python train.py --num_hidden_layers=10 --hidden_size=576 --num_attention_heads=9 --num_key_value_heads=3 --head_dim=64 --intermediate_size=2304 --vocab_size=16384 --hidden_act="gelu" --norm="layernorm" --norm_place="pre" --norm_eps=1e-06 --positions="rope" --rope_theta=10000.0 --rope_fraction=1.0 --qk_norm=false --attn_scale=0.125 --bias="none" --tie_word_embeddings=true --parallel_block=false --init="normal" --init_std_qkv=0.0155 --init_std_o=0.00346 --init_std_up=0.0155 --init_std_down=0.00173 --optimizer="adamw" --learning_rate=0.00103 --beta1=0.95 --beta2=0.99 --weight_decay=0.13 --lr_head=0.00396 --max_grad_norm=1.0 --warmup_steps=347 --schedule="wsd" --decay_fraction=0.59 --decay_shape="linear" --final_lr_fraction=0.0 --batch_tokens=[65536, 131072, 196608] --max_seq_len=2048 --doc_mask=false --train_tokens=923200000 --max_steps=7148 --dataset="wikipedia_en"
MLP neurons of a small language model. Each row is named by its layer, matrix (down: output weights) and neuron, and shows model dimensions 416-543. Each number is 200 + 30 x the weight over its row's rms, rounded and kept within 0 to 999.
A block is one neuron, or neurons of one layer that tend to fire together. Before each block is what it responds to, as a language model described it from the Wikipedia text at the highest values.

Zero digit in tables
L3.down32,222,219,237,196,214,211,232,237,281,245,133,181,188,204,196,184,198,210,152,205,190,241,160,163,174,103,213,168,170,188,161,224,150,276,215,239,145,180,199,233,173,216,195,230,158,195,177,223,255,230,234,168,167,229,209,161,206,157,210,182,169,209,195,209,198,187,216,231,152,202,269,246,193,158,204,192,228,225,172,227,207,254,204,192,204,197,210,217,228,194,210,186,263,238,129,176,191,212,165,186,191,210,196,267,187,158,178,171,173,254,142,242,241,223,179,140,196,173,244,206,171,168,143,164,160,209,227,209
L3.down45,221,167,203,207,200,186,225,220,178,161,211,252,165,207,165,200,170,206,157,265,187,233,203,194,192,249,217,209,138,243,210,162,90,231,150,232,216,229,189,215,227,236,207,200,258,169,206,159,200,220,202,228,279,190,189,182,194,214,174,201,210,167,210,206,194,153,128,208,238,183,231,173,207,229,199,215,211,197,192,209,165,186,153,249,253,259,248,194,211,125,231,209,203,194,201,215,179,223,216,211,205,215,156,181,202,122,212,162,160,195,143,165,184,187,230,182,194,195,235,234,223,200,168,200,189,226,172,174
L3.down207,214,146,187,168,255,179,273,223,200,228,199,172,256,210,177,204,154,224,205,194,188,222,184,152,204,217,215,222,182,209,196,136,180,156,169,215,159,177,142,155,197,183,176,263,222,138,198,198,165,191,193,165,167,135,204,217,214,216,199,231,194,156,192,264,241,182,237,214,172,211,249,232,169,231,261,250,234,177,261,174,194,172,194,182,237,164,196,179,225,178,266,218,222,216,167,177,215,226,168,241,210,245,86,217,224,174,199,279,218,131,196,181,205,209,251,222,185,247,200,208,204,189,220,161,165,198,229,158
L3.down441,220,186,188,130,183,214,224,243,253,221,176,208,188,193,214,282,160,232,159,198,244,175,204,216,212,209,208,161,192,189,241,173,156,244,232,171,209,232,158,168,196,235,165,260,241,149,223,187,199,130,228,204,151,208,194,213,183,207,159,206,132,211,141,224,218,253,185,193,148,204,209,209,174,192,173,178,215,157,205,209,152,209,235,173,169,202,236,190,161,238,199,223,239,227,211,193,185,238,205,185,215,199,239,151,204,179,176,230,211,205,143,210,220,181,178,162,127,201,222,159,249,254,189,156,170,209,211,204
L3.down747,230,128,233,209,206,202,171,184,175,161,224,170,177,230,233,235,144,171,206,193,184,214,189,211,208,195,217,221,238,226,246,237,200,238,228,160,201,239,189,161,184,185,215,159,238,154,240,201,205,168,153,236,177,175,229,245,207,187,231,188,187,195,169,207,243,185,222,181,185,196,205,153,218,191,194,223,182,162,236,183,190,210,158,274,242,162,169,196,190,221,236,208,215,223,189,205,194,245,235,137,228,177,170,224,181,229,220,238,250,208,241,231,198,165,176,215,197,192,180,194,238,151,211,170,195,211,195,160
L3.down874,187,188,217,190,125,169,200,192,174,115,163,215,210,188,179,224,156,166,180,218,272,216,164,160,150,165,207,178,225,146,192,202,184,236,203,191,259,276,228,185,207,232,222,205,200,167,196,209,222,181,180,185,186,183,190,218,211,174,180,193,226,169,192,224,155,211,179,181,153,167,227,197,199,207,218,192,180,188,263,201,192,228,198,196,209,221,227,179,205,165,217,277,207,191,235,256,196,205,198,182,183,162,162,148,224,211,267,238,155,180,229,250,161,161,177,195,198,206,237,217,232,170,209,187,196,256,261,107
L3.down1504,159,168,219,255,215,202,212,155,210,208,232,177,191,250,190,223,170,227,198,212,246,165,222,222,240,137,211,121,200,189,140,158,168,198,160,128,177,216,215,225,207,177,139,226,225,203,164,196,237,146,151,214,184,181,229,180,159,157,179,222,179,186,149,211,135,217,226,209,152,220,230,167,184,182,221,198,179,209,180,179,225,156,215,223,196,197,150,190,154,202,184,234,143,175,162,235,164,192,197,217,153,171,205,187,158,254,181,221,218,210,261,184,192,158,151,190,138,206,222,215,185,219,204,204,171,210,176,193
L3.down1744,158,171,255,171,188,218,196,175,183,117,73,200,204,237,181,219,161,150,174,198,173,203,171,187,148,180,144,183,229,161,208,147,154,212,172,176,246,202,200,177,186,211,224,185,161,210,245,247,214,191,183,236,194,233,182,179,246,192,223,169,191,200,190,196,195,211,223,162,218,221,239,224,144,224,218,188,141,207,238,167,186,157,218,221,197,199,195,245,245,195,188,212,207,183,192,203,203,191,187,189,197,196,211,210,165,195,249,230,213,177,191,182,173,217,140,192,220,154,220,246,198,202,189,171,133,222,229,173

Coordinated adjective links
L3.down21,186,221,159,198,191,209,188,202,182,199,252,233,214,218,209,230,206,216,246,157,169,209,181,227,187,233,189,184,222,209,255,223,187,160,188,221,189,164,213,227,238,150,174,243,221,197,212,180,234,112,235,230,137,185,217,233,193,238,192,175,171,150,240,191,168,201,166,187,221,207,199,140,156,232,185,224,175,187,251,253,221,213,163,228,224,172,205,212,271,220,227,258,179,157,249,155,216,179,216,208,194,230,172,226,173,186,192,218,202,225,195,158,170,179,141,206,235,222,192,194,226,224,235,164,185,203,160,199
L3.down25,166,263,214,183,212,219,250,193,194,201,215,208,184,151,227,209,182,221,220,151,199,170,253,229,208,207,180,212,163,201,190,239,176,153,178,179,186,175,205,209,222,194,178,227,255,145,229,194,227,185,179,189,153,214,182,167,164,185,181,244,197,200,239,145,192,244,191,175,237,224,141,252,211,168,193,301,199,197,184,228,213,190,232,177,244,241,159,221,203,261,155,164,150,225,152,240,233,186,236,206,220,270,214,204,187,171,171,169,235,196,175,221,272,196,149,244,192,178,177,194,180,215,174,222,219,175,197,194
L3.down93,163,203,241,240,202,223,165,215,201,199,187,218,195,236,209,194,232,209,157,201,228,182,265,185,171,198,213,185,190,199,204,182,173,146,213,179,251,130,215,255,226,210,190,156,248,210,161,194,193,182,222,192,168,206,136,167,221,182,189,219,193,223,205,246,210,214,158,213,222,196,170,215,224,183,208,199,184,188,173,195,212,203,222,235,155,174,262,187,155,250,246,229,210,194,134,176,149,192,225,201,216,263,203,224,166,205,182,165,198,202,209,213,191,218,179,224,192,196,151,168,140,191,209,219,246,157,199,218
L3.down555,195,223,145,186,167,195,222,191,199,182,221,207,231,185,184,196,206,238,222,189,203,203,180,195,169,220,194,161,182,217,191,224,217,182,214,214,236,254,248,150,193,204,200,200,221,204,147,203,182,240,179,242,206,216,152,197,180,208,210,209,188,200,210,145,161,164,217,202,219,156,162,208,225,248,170,225,261,208,206,207,198,145,229,200,258,236,205,225,239,213,228,203,194,200,142,225,181,228,186,151,184,158,184,172,191,226,158,222,171,199,253,167,213,154,160,212,197,216,201,235,219,203,227,240,203,185,164,179
L3.down835,246,220,157,253,137,229,186,230,224,207,236,181,186,208,200,214,184,225,213,229,196,176,217,184,193,195,178,190,226,201,198,194,171,212,201,140,247,217,233,167,213,225,255,199,189,205,178,208,175,205,200,165,214,239,162,227,178,137,178,256,207,185,261,266,180,199,174,199,180,266,237,204,193,256,165,237,179,156,161,165,201,183,190,187,232,130,204,250,191,204,168,127,198,225,191,227,170,202,140,213,126,206,202,193,198,166,136,224,152,219,242,216,212,181,206,154,232,210,199,185,201,219,243,217,214,234,171,154
L3.down1220,165,176,184,265,191,245,225,243,177,237,289,206,151,221,191,204,205,228,240,190,228,230,211,198,207,207,227,180,208,212,249,208,191,140,204,177,232,194,228,197,220,185,238,174,248,218,191,160,183,185,254,197,211,194,150,196,227,163,234,150,246,185,238,245,140,200,190,216,273,164,186,161,183,202,163,210,128,206,175,269,273,233,187,212,219,197,210,240,199,232,209,204,196,206,173,158,167,201,192,164,189,101,190,202,195,234,221,195,241,279,194,146,221,178,182,199,189,150,247,193,183,217,220,178,253,187,165,202
L3.down1574,211,207,190,221,174,194,165,216,211,184,243,201,165,177,227,192,196,181,178,164,223,203,203,191,237,171,194,196,189,172,209,149,224,237,185,151,256,214,200,215,192,244,178,186,178,182,221,201,184,195,194,209,217,187,192,260,140,204,196,167,234,208,206,115,223,218,201,218,179,168,210,189,197,222,192,252,227,176,160,231,223,162,219,220,201,144,181,199,197,272,201,174,211,221,258,170,146,201,206,234,268,171,179,157,226,194,184,205,246,214,194,193,239,206,199,178,192,227,181,181,213,172,185,265,194,190,203,207
L3.down2014,207,220,154,167,250,208,184,186,197,195,266,211,228,221,245,174,204,246,224,180,161,206,230,212,226,164,211,223,198,140,208,204,229,190,229,179,203,226,149,233,220,239,251,170,203,238,205,171,223,253,167,190,191,150,173,180,245,186,145,245,172,191,201,209,165,197,176,205,198,229,202,204,222,171,223,189,194,223,199,164,197,205,254,216,223,154,250,145,145,198,212,232,211,175,178,139,220,194,219,181,189,186,206,293,236,273,218,210,155,178,135,166,212,216,200,231,210,224,212,222,210,258,256,243,233,199,199,218

Nationality and country names
L3.down703,191,211,175,189,197,218,166,232,169,243,228,210,205,263,194,184,174,205,189,190,172,208,206,196,204,213,212,185,229,205,208,227,166,195,210,202,277,200,234,210,197,204,205,198,182,177,216,198,232,184,195,198,243,206,195,215,187,186,203,247,211,204,200,216,225,211,146,230,231,200,156,161,175,223,234,165,173,207,209,163,218,192,242,230,232,148,269,178,195,175,242,220,168,197,222,221,248,149,250,184,206,196,186,159,172,192,175,185,205,161,200,217,228,201,166,171,155,172,211,229,177,164,141,222,206,242,193,203
L3.down807,183,167,238,217,286,222,234,200,192,196,231,198,203,192,193,154,237,204,240,196,248,186,205,214,177,171,212,168,158,179,243,225,145,226,227,241,185,230,224,151,191,161,224,171,196,165,248,188,249,194,178,182,175,205,222,215,224,202,213,215,177,222,252,218,195,224,218,234,224,177,208,237,177,235,216,198,224,188,197,184,218,261,239,231,206,240,210,220,184,218,222,159,204,216,143,173,197,161,169,174,168,231,191,204,234,213,172,211,255,231,188,191,177,188,182,178,218,176,226,199,170,175,238,186,190,235,191,188
L3.down912,142,202,177,200,212,191,199,124,228,219,160,182,173,194,207,171,255,173,179,217,193,213,234,188,217,173,192,223,231,174,213,286,179,239,186,186,233,192,174,221,236,184,264,144,227,213,180,210,224,234,162,189,189,152,227,162,167,181,213,218,188,234,179,206,200,158,186,218,169,195,202,209,201,218,193,197,217,230,242,172,253,224,261,227,203,204,184,227,188,182,135,193,209,137,205,200,243,210,224,204,173,150,201,204,213,227,173,227,217,216,210,183,168,206,181,195,156,221,208,146,259,156,236,175,207,208,323,229
L3.down1354,201,181,169,208,235,198,232,147,180,202,217,187,152,219,179,214,157,226,218,177,203,214,195,240,233,207,138,180,240,196,197,175,180,208,242,159,248,159,184,193,180,277,230,176,160,152,195,201,248,184,186,194,237,188,252,225,237,179,222,233,239,185,221,225,193,203,260,216,212,150,190,194,225,233,212,192,124,230,180,209,250,196,172,151,216,217,209,197,187,218,258,192,184,169,196,167,199,204,239,227,99,228,168,194,162,212,242,185,181,214,199,163,179,238,188,231,200,228,249,202,221,209,214,163,209,223,226,225
L3.down1749,164,204,202,193,174,141,264,183,248,225,204,279,168,215,241,122,225,183,222,230,175,188,222,157,202,217,203,202,212,237,179,213,240,215,199,111,213,190,157,161,250,221,259,216,195,208,217,192,255,227,208,167,139,232,253,209,195,220,215,228,224,225,176,197,248,198,270,184,188,178,185,187,240,183,224,214,188,194,214,203,220,229,207,211,210,222,192,196,217,220,184,198,155,164,223,168,193,200,197,265,190,173,193,183,166,158,224,226,188,179,193,175,180,194,161,187,149,224,190,169,202,199,221,176,215,208,269,230
L3.down2102,167,211,159,229,228,190,204,160,210,237,183,239,245,203,238,175,223,190,208,161,206,266,225,195,213,189,186,219,179,227,239,200,149,194,238,179,229,180,231,192,197,204,224,194,238,210,175,257,164,195,188,202,197,244,142,225,182,220,174,207,156,192,149,227,170,237,212,210,222,149,217,186,235,226,202,188,192,183,179,228,226,154,203,197,210,181,235,213,171,187,174,200,232,190,235,187,232,219,175,146,187,223,215,206,239,224,208,204,208,185,198,201,222,215,177,172,213,205,194,247,223,163,207,167,219,189,189,215
L3.down2148,200,210,209,178,175,167,163,152,213,210,142,172,207,175,263,221,182,234,133,192,207,229,248,203,225,177,143,182,216,130,168,240,204,249,209,230,216,183,166,197,177,184,238,141,220,182,213,257,185,216,172,212,180,207,197,138,204,196,234,210,193,149,203,225,157,213,166,193,198,200,187,185,182,210,208,179,201,203,151,176,206,198,216,242,233,191,210,225,227,192,224,185,180,206,166,197,204,136,198,200,199,200,194,160,212,255,182,209,211,223,158,198,245,206,243,200,178,178,138,236,199,148,188,185,228,187,263,246
L3.down2202,144,179,225,141,257,189,178,189,164,200,238,168,203,148,260,193,186,230,207,161,200,203,249,176,209,255,152,217,191,233,162,216,188,220,220,190,219,207,197,205,152,144,166,154,197,176,135,198,211,205,109,175,154,174,205,178,162,183,216,178,159,179,185,220,166,213,153,225,195,202,223,205,156,199,121,185,162,230,180,184,249,210,139,243,162,156,231,223,184,184,180,167,196,190,191,187,221,194,222,154,152,224,152,189,231,228,166,207,226,251,142,211,209,148,187,144,230,211,179,193,218,215,224,191,149,224,227,215

List-final conjunction
L5.down533,201,211,186,222,214,236,202,167,202,222,168,186,256,179,208,122,194,212,187,231,248,215,216,201,256,171,187,179,200,207,265,240,187,177,199,179,216,230,172,175,193,241,215,206,234,258,158,198,201,260,183,228,162,219,191,200,216,201,181,185,221,176,209,212,243,143,184,221,174,201,234,215,219,217,150,236,220,146,243,257,185,203,170,194,219,149,208,193,228,179,185,206,192,209,176,199,211,228,169,203,200,187,213,228,177,191,213,163,204,182,230,194,240,134,196,251,171,165,200,172,200,214,246,164,253,224,178,177
L5.down640,242,210,250,159,127,217,195,210,187,173,135,184,210,199,148,198,162,177,208,202,193,181,225,216,180,274,224,170,200,219,230,199,205,185,150,229,173,160,226,205,220,168,267,187,227,231,213,224,263,222,166,163,208,192,182,176,254,206,224,193,238,183,215,230,210,238,161,186,213,241,187,228,183,201,261,173,154,174,187,142,207,204,184,245,217,188,162,219,247,154,227,193,221,212,242,238,192,204,236,169,186,123,201,163,218,149,241,182,197,192,202,217,210,207,253,177,166,248,220,195,210,235,194,139,206,191,205,163
L5.down693,176,249,182,224,204,204,178,196,161,233,175,159,185,162,238,188,211,205,219,163,188,181,229,217,185,180,186,173,156,218,142,186,207,225,230,206,211,229,204,236,215,206,249,199,134,165,227,207,201,180,245,225,165,235,153,189,229,201,200,158,183,218,150,146,135,173,196,199,188,163,228,193,224,178,233,230,200,160,220,222,175,195,202,199,183,163,194,233,190,186,202,175,174,224,227,240,247,245,191,156,171,199,206,227,199,280,229,176,171,220,238,181,286,209,233,170,209,217,222,194,200,172,230,219,237,119,235,182
L5.down1155,201,229,200,186,222,208,172,261,255,144,211,164,216,231,228,153,200,160,223,193,167,228,181,212,171,237,206,251,198,189,218,205,237,168,216,175,210,205,215,222,221,204,194,196,186,176,192,196,168,107,245,207,181,258,189,175,252,205,214,181,197,168,219,220,240,215,225,209,202,230,186,186,262,167,179,207,180,253,189,216,164,220,241,186,192,183,253,177,189,219,193,176,191,241,168,159,222,215,169,227,251,195,209,241,157,197,221,220,193,198,186,196,171,133,223,248,212,152,148,187,160,185,191,222,250,228,193,190
L5.down1286,190,189,236,168,201,180,150,201,185,216,166,125,242,284,174,160,165,176,178,199,274,217,184,187,219,202,185,145,156,170,195,237,199,205,204,213,185,174,185,191,221,212,212,210,207,194,230,195,245,235,191,147,239,269,200,183,212,193,216,238,156,221,169,180,195,188,222,230,186,178,249,184,179,183,201,208,238,219,142,190,236,153,198,160,206,170,244,188,213,199,236,213,230,219,198,185,205,227,167,134,200,200,178,178,194,214,211,162,200,229,206,204,192,183,178,198,158,222,194,240,196,197,205,163,201,205,226,201
L5.down1503,178,199,226,215,229,191,221,211,212,223,185,244,217,258,185,187,196,224,208,181,161,199,193,185,212,196,218,183,201,210,195,227,219,176,210,242,181,208,197,228,196,190,212,168,231,229,207,259,179,167,178,218,278,180,185,181,215,200,185,196,228,179,201,191,220,222,223,188,183,233,234,186,173,178,216,246,197,152,235,131,220,215,215,195,212,184,201,221,261,159,193,183,214,203,209,186,132,206,232,175,183,198,252,223,261,196,226,196,203,180,240,191,175,199,234,249,206,209,176,205,193,173,250,175,211,230,244,195
L5.down1627,157,205,196,207,141,208,201,225,198,226,154,200,190,149,195,186,203,179,300,171,214,152,228,243,204,222,113,213,211,208,194,221,200,192,229,209,217,221,169,191,196,201,222,198,208,217,223,214,158,210,222,176,173,202,169,197,182,231,181,205,174,219,204,220,194,195,241,213,164,151,210,195,187,275,165,194,274,164,191,216,214,185,224,263,226,159,212,148,229,187,200,187,190,208,213,166,261,181,216,180,225,149,226,224,202,239,188,184,178,223,221,162,206,170,208,201,232,226,184,138,216,222,189,184,248,225,169,217
L5.down2199,166,212,189,226,202,245,175,237,204,193,204,191,231,189,193,167,200,202,294,170,221,170,233,245,162,166,170,196,199,161,209,198,222,217,209,219,235,203,193,199,195,218,234,243,204,227,178,182,223,153,207,165,215,263,185,212,222,212,206,186,211,207,223,191,252,248,206,147,191,156,223,194,175,174,224,228,190,250,193,126,223,230,221,214,184,203,154,198,225,190,246,192,245,172,217,189,210,181,199,201,211,138,230,221,207,292,219,222,154,232,214,159,175,219,272,248,218,199,228,167,196,245,210,190,238,197,192,172

Nationality and country names
L6.down981,202,208,173,201,220,187,174,192,202,143,193,194,201,179,258,137,210,199,222,194,188,174,220,223,188,168,154,189,188,234,216,200,235,198,255,167,233,195,245,226,203,172,277,214,185,201,250,304,214,163,230,211,207,188,245,190,228,211,199,156,193,234,213,172,197,189,182,206,161,232,161,191,197,191,171,224,144,166,205,196,216,214,226,203,192,212,118,247,170,170,188,213,223,201,204,229,157,200,181,226,227,201,263,232,213,184,238,303,228,224,223,235,195,203,179,209,184,205,234,226,180,203,220,204,241,154,251,184

Mid-phrase links and word pieces
L6.down38,173,113,242,229,210,233,161,171,229,173,255,170,169,222,172,213,197,240,224,215,226,201,251,190,185,186,155,216,166,184,199,195,201,165,210,197,107,220,169,212,197,203,238,163,187,200,242,194,220,186,248,202,197,204,188,281,177,211,228,189,198,160,222,179,169,194,202,216,171,224,209,165,228,211,108,251,221,185,222,253,193,206,231,214,156,205,152,225,220,179,192,206,198,200,231,221,185,143,196,184,209,172,212,201,174,179,181,221,206,198,209,197,187,161,188,177,192,256,259,264,200,188,197,213,241,177,200,226

Table-cell small numbers
L6.down172,169,168,202,178,243,216,154,192,172,192,245,188,191,129,194,185,170,181,215,188,229,213,216,201,185,159,203,183,174,151,225,240,188,227,304,146,169,182,229,248,188,197,205,253,252,212,183,214,209,220,172,182,235,218,188,223,219,206,214,186,143,163,242,218,181,124,221,229,214,222,194,254,213,182,191,162,152,193,220,243,186,190,163,212,217,186,212,168,189,200,212,236,204,251,178,155,220,228,203,196,137,233,184,188,221,155,231,189,267,206,171,176,219,166,168,231,192,192,218,225,254,211,138,187,232,180,211,146

Country and nation-name endings
L5.down383,269,184,181,154,209,210,277,209,203,149,216,212,213,178,221,204,197,239,205,181,206,167,186,171,197,226,182,162,189,177,219,136,200,222,208,206,229,165,190,219,200,183,181,231,260,198,187,155,210,230,217,179,231,219,204,212,197,200,177,151,167,228,177,177,218,231,208,175,164,228,208,202,205,198,192,280,176,219,183,183,209,269,170,151,243,231,186,213,201,249,188,185,200,180,147,204,213,179,183,243,201,190,184,144,186,164,186,227,187,229,175,148,230,171,169,179,181,136,218,191,231,174,172,182,239,178,178,227
L5.down442,159,180,202,231,183,214,234,190,228,208,189,240,161,173,266,131,263,222,157,174,223,194,186,208,196,182,223,168,186,185,163,204,148,167,227,166,242,181,171,170,165,243,168,172,195,210,144,173,166,240,214,199,230,210,179,223,164,176,175,247,247,229,183,197,201,197,239,212,174,243,191,213,156,235,173,221,231,203,234,209,231,198,181,212,220,252,186,211,211,206,171,161,250,181,219,228,209,290,183,237,215,161,157,121,204,157,268,238,216,186,225,215,178,264,181,214,147,214,177,178,183,158,179,203,232,211,223,197
L5.down1098,214,205,225,205,154,147,252,200,250,183,198,195,198,170,213,128,180,187,233,231,237,180,203,160,171,219,198,176,211,197,268,252,164,197,207,197,206,209,173,211,253,157,164,154,234,209,169,170,217,242,273,170,180,225,143,199,193,186,208,191,214,202,166,214,219,194,204,203,160,184,226,176,205,196,214,257,220,138,214,216,225,219,152,168,250,249,180,186,234,216,240,191,221,181,177,216,228,208,179,244,260,195,223,143,239,132,219,254,169,183,179,201,191,241,192,187,172,171,182,108,218,186,210,179,180,215,242,204
L5.down1355,153,160,210,235,252,192,246,237,174,178,204,148,161,278,217,197,236,239,178,172,207,214,170,188,220,222,177,226,200,205,214,225,247,261,252,235,187,216,238,254,234,193,195,196,192,207,210,225,180,182,235,241,141,164,208,196,163,130,138,212,221,196,209,204,192,192,172,216,210,201,166,209,197,207,198,248,193,167,210,185,173,181,180,196,192,218,150,166,180,216,220,160,195,208,247,203,233,266,149,214,256,174,179,214,236,224,206,219,190,158,190,201,213,226,200,206,191,176,206,156,265,201,188,213,193,151,261,186
L5.down1521,218,263,180,211,225,182,182,193,186,221,182,217,189,249,206,221,215,193,218,298,217,180,215,183,188,225,242,210,210,189,248,207,175,241,139,239,149,167,203,200,252,165,165,283,184,176,201,231,239,190,211,199,165,224,228,169,82,238,197,182,186,258,174,228,172,186,222,186,189,207,193,236,267,231,222,238,194,204,188,192,176,213,241,191,223,207,182,212,178,215,203,249,244,200,128,166,252,168,181,212,224,182,193,157,259,203,216,229,230,178,164,170,216,191,164,126,182,144,209,204,209,211,263,177,165,180,198,217
L5.down1533,200,204,215,220,146,190,276,202,217,237,197,259,208,215,218,167,165,213,261,213,226,215,180,194,222,181,247,192,189,196,198,230,240,223,168,125,213,217,175,166,210,208,181,194,200,202,197,215,252,258,199,189,192,183,216,250,216,215,250,238,232,258,161,180,202,160,209,169,159,161,147,218,252,209,198,248,169,211,202,177,230,165,220,210,204,248,171,232,235,200,136,216,228,198,208,163,219,184,219,255,205,145,221,149,254,261,216,175,183,186,179,139,224,211,186,199,201,169,185,247,241,221,237,151,187,207,183,198
L5.down2103,170,228,184,194,200,211,191,248,202,204,214,184,196,213,233,155,225,175,219,178,203,211,209,166,126,232,243,205,219,239,155,221,169,201,166,159,139,198,174,184,187,152,246,161,195,208,240,166,171,216,214,195,206,211,185,200,203,195,174,186,200,177,201,208,217,190,196,195,234,221,229,217,168,224,159,193,242,215,145,239,171,234,197,187,240,302,254,176,206,226,176,200,210,209,238,162,233,232,243,203,219,157,241,201,218,236,192,219,272,195,179,204,190,206,198,186,172,200,218,173,210,210,174,218,180,223,135,149
L5.down2279,195,225,203,187,159,169,201,174,232,184,196,140,216,221,242,182,202,219,198,227,242,208,154,194,222,183,210,185,216,206,167,245,199,168,226,205,209,178,210,202,194,249,220,140,196,209,161,230,219,165,201,175,252,222,121,181,209,179,196,215,212,197,235,196,148,224,203,222,283,200,183,131,200,168,178,172,234,240,186,215,249,199,163,215,217,224,224,188,195,269,157,185,224,208,224,172,194,235,205,188,232,234,150,182,253,118,184,220,218,211,218,187,172,191,193,267,240,248,210,204,177,223,207,189,186,203,171,198

Zero cells in stat tables
L5.down34,227,216,136,207,209,219,158,207,255,196,216,217,206,220,216,222,178,188,234,187,212,207,174,250,189,182,183,280,212,201,185,237,232,184,192,204,191,233,163,236,266,208,228,212,225,234,205,214,137,222,271,240,175,146,184,199,217,186,206,199,214,157,177,204,213,212,226,220,225,186,160,158,244,225,189,177,223,160,237,170,214,154,205,192,217,177,221,181,162,145,209,186,218,184,216,191,271,158,158,203,163,184,122,196,193,196,126,234,225,189,246,150,177,236,208,241,213,192,210,233,175,166,206,224,250,172,127,148
L5.down266,210,213,221,209,199,277,188,244,191,200,223,197,165,172,178,197,200,178,181,212,198,227,211,215,230,238,218,239,214,183,244,209,229,145,238,237,186,218,157,218,188,206,218,203,266,232,180,174,211,219,204,222,178,269,223,197,226,144,181,215,147,275,227,204,188,206,221,152,237,202,201,238,193,133,191,205,215,134,226,164,156,186,185,136,177,163,187,226,189,229,215,225,165,171,195,172,166,202,186,162,231,212,215,206,230,168,163,192,200,206,227,231,173,180,149,236,207,143,177,284,168,172,186,214,156,200,202,242
L5.down512,225,236,158,255,149,149,192,155,227,223,190,221,192,214,235,203,185,185,215,175,199,227,180,195,192,182,200,236,253,171,223,204,202,149,204,253,169,229,228,185,230,210,243,203,241,224,191,214,197,260,209,218,247,239,172,223,149,237,192,213,204,243,194,216,187,168,233,192,230,176,173,180,225,178,130,161,197,259,248,181,193,159,220,210,161,204,147,209,260,181,170,220,200,140,183,247,151,169,168,252,219,132,223,168,233,150,243,203,196,198,216,176,189,183,205,174,191,178,171,225,216,198,229,227,214,207,190,235
L5.down784,183,187,218,220,211,194,223,201,175,181,190,232,180,183,159,245,208,190,166,219,185,161,211,188,210,164,201,197,174,167,238,205,158,178,213,179,186,175,174,162,223,225,177,171,197,253,237,196,209,194,193,216,182,210,187,263,196,179,198,197,172,194,210,214,217,194,184,206,153,183,239,189,132,221,237,192,238,190,202,145,227,167,217,236,182,237,222,194,220,138,253,211,229,237,178,197,215,185,165,206,220,236,194,220,182,176,170,233,173,224,220,240,226,215,211,212,156,210,143,217,227,247,252,164,213,218,221,170
L5.down877,239,212,219,223,222,215,165,235,180,194,275,124,225,220,204,182,198,154,234,154,270,250,176,210,129,214,224,190,214,210,199,219,145,199,223,178,159,199,173,165,157,207,237,231,222,213,207,204,184,207,237,242,200,185,198,202,199,217,222,167,224,135,185,175,220,226,198,219,185,220,240,177,231,208,163,163,177,250,230,194,113,208,209,170,154,203,217,122,156,196,141,203,202,185,221,192,220,208,243,192,218,206,214,243,184,231,237,189,211,195,259,196,185,237,214,255,207,244,233,148,236,164,171,208,192,210,201,213
L5.down1304,167,154,183,218,207,213,204,215,174,241,213,186,197,224,193,173,193,181,228,139,228,205,187,216,217,199,167,211,235,222,174,134,164,170,190,203,174,168,203,203,221,183,178,191,198,190,215,203,264,137,175,150,187,198,322,246,219,179,126,205,223,168,160,204,207,175,201,197,174,191,183,210,257,191,206,203,206,165,192,204,219,109,175,270,233,190,220,246,189,219,217,204,222,175,146,188,218,225,161,204,212,237,164,198,180,226,211,216,168,173,182,176,247,208,170,201,214,178,140,220,182,168,191,189,192,196,207,214
L5.down1617,213,197,229,268,256,185,229,251,219,193,196,247,150,245,202,143,207,251,204,118,213,185,238,164,222,121,213,241,220,170,194,202,131,224,225,151,196,213,170,207,206,188,228,249,225,210,232,172,258,231,200,121,195,234,244,181,198,203,124,174,205,154,216,114,234,217,172,185,198,173,172,149,204,233,159,271,254,203,161,183,173,215,209,249,179,208,173,198,209,190,211,215,163,186,233,214,188,189,248,196,207,176,218,203,177,209,251,192,222,178,210,162,132,180,198,197,191,207,208,180,193,230,162,204,200,171,205,213
L5.down1804,177,203,185,217,211,207,193,205,201,259,207,162,197,218,195,184,168,212,193,192,159,166,170,193,222,217,215,236,159,214,245,203,202,222,223,189,194,184,197,191,244,140,158,219,210,241,182,198,228,221,186,246,151,232,221,208,221,200,169,241,198,153,223,188,219,195,224,209,225,146,211,246,202,216,199,203,201,172,208,195,209,161,201,237,250,198,242,195,175,193,213,214,182,198,192,226,265,220,135,201,156,237,166,166,194,178,210,217,199,239,207,216,244,246,286,213,141,216,196,165,197,208,251,213,178,164,209,232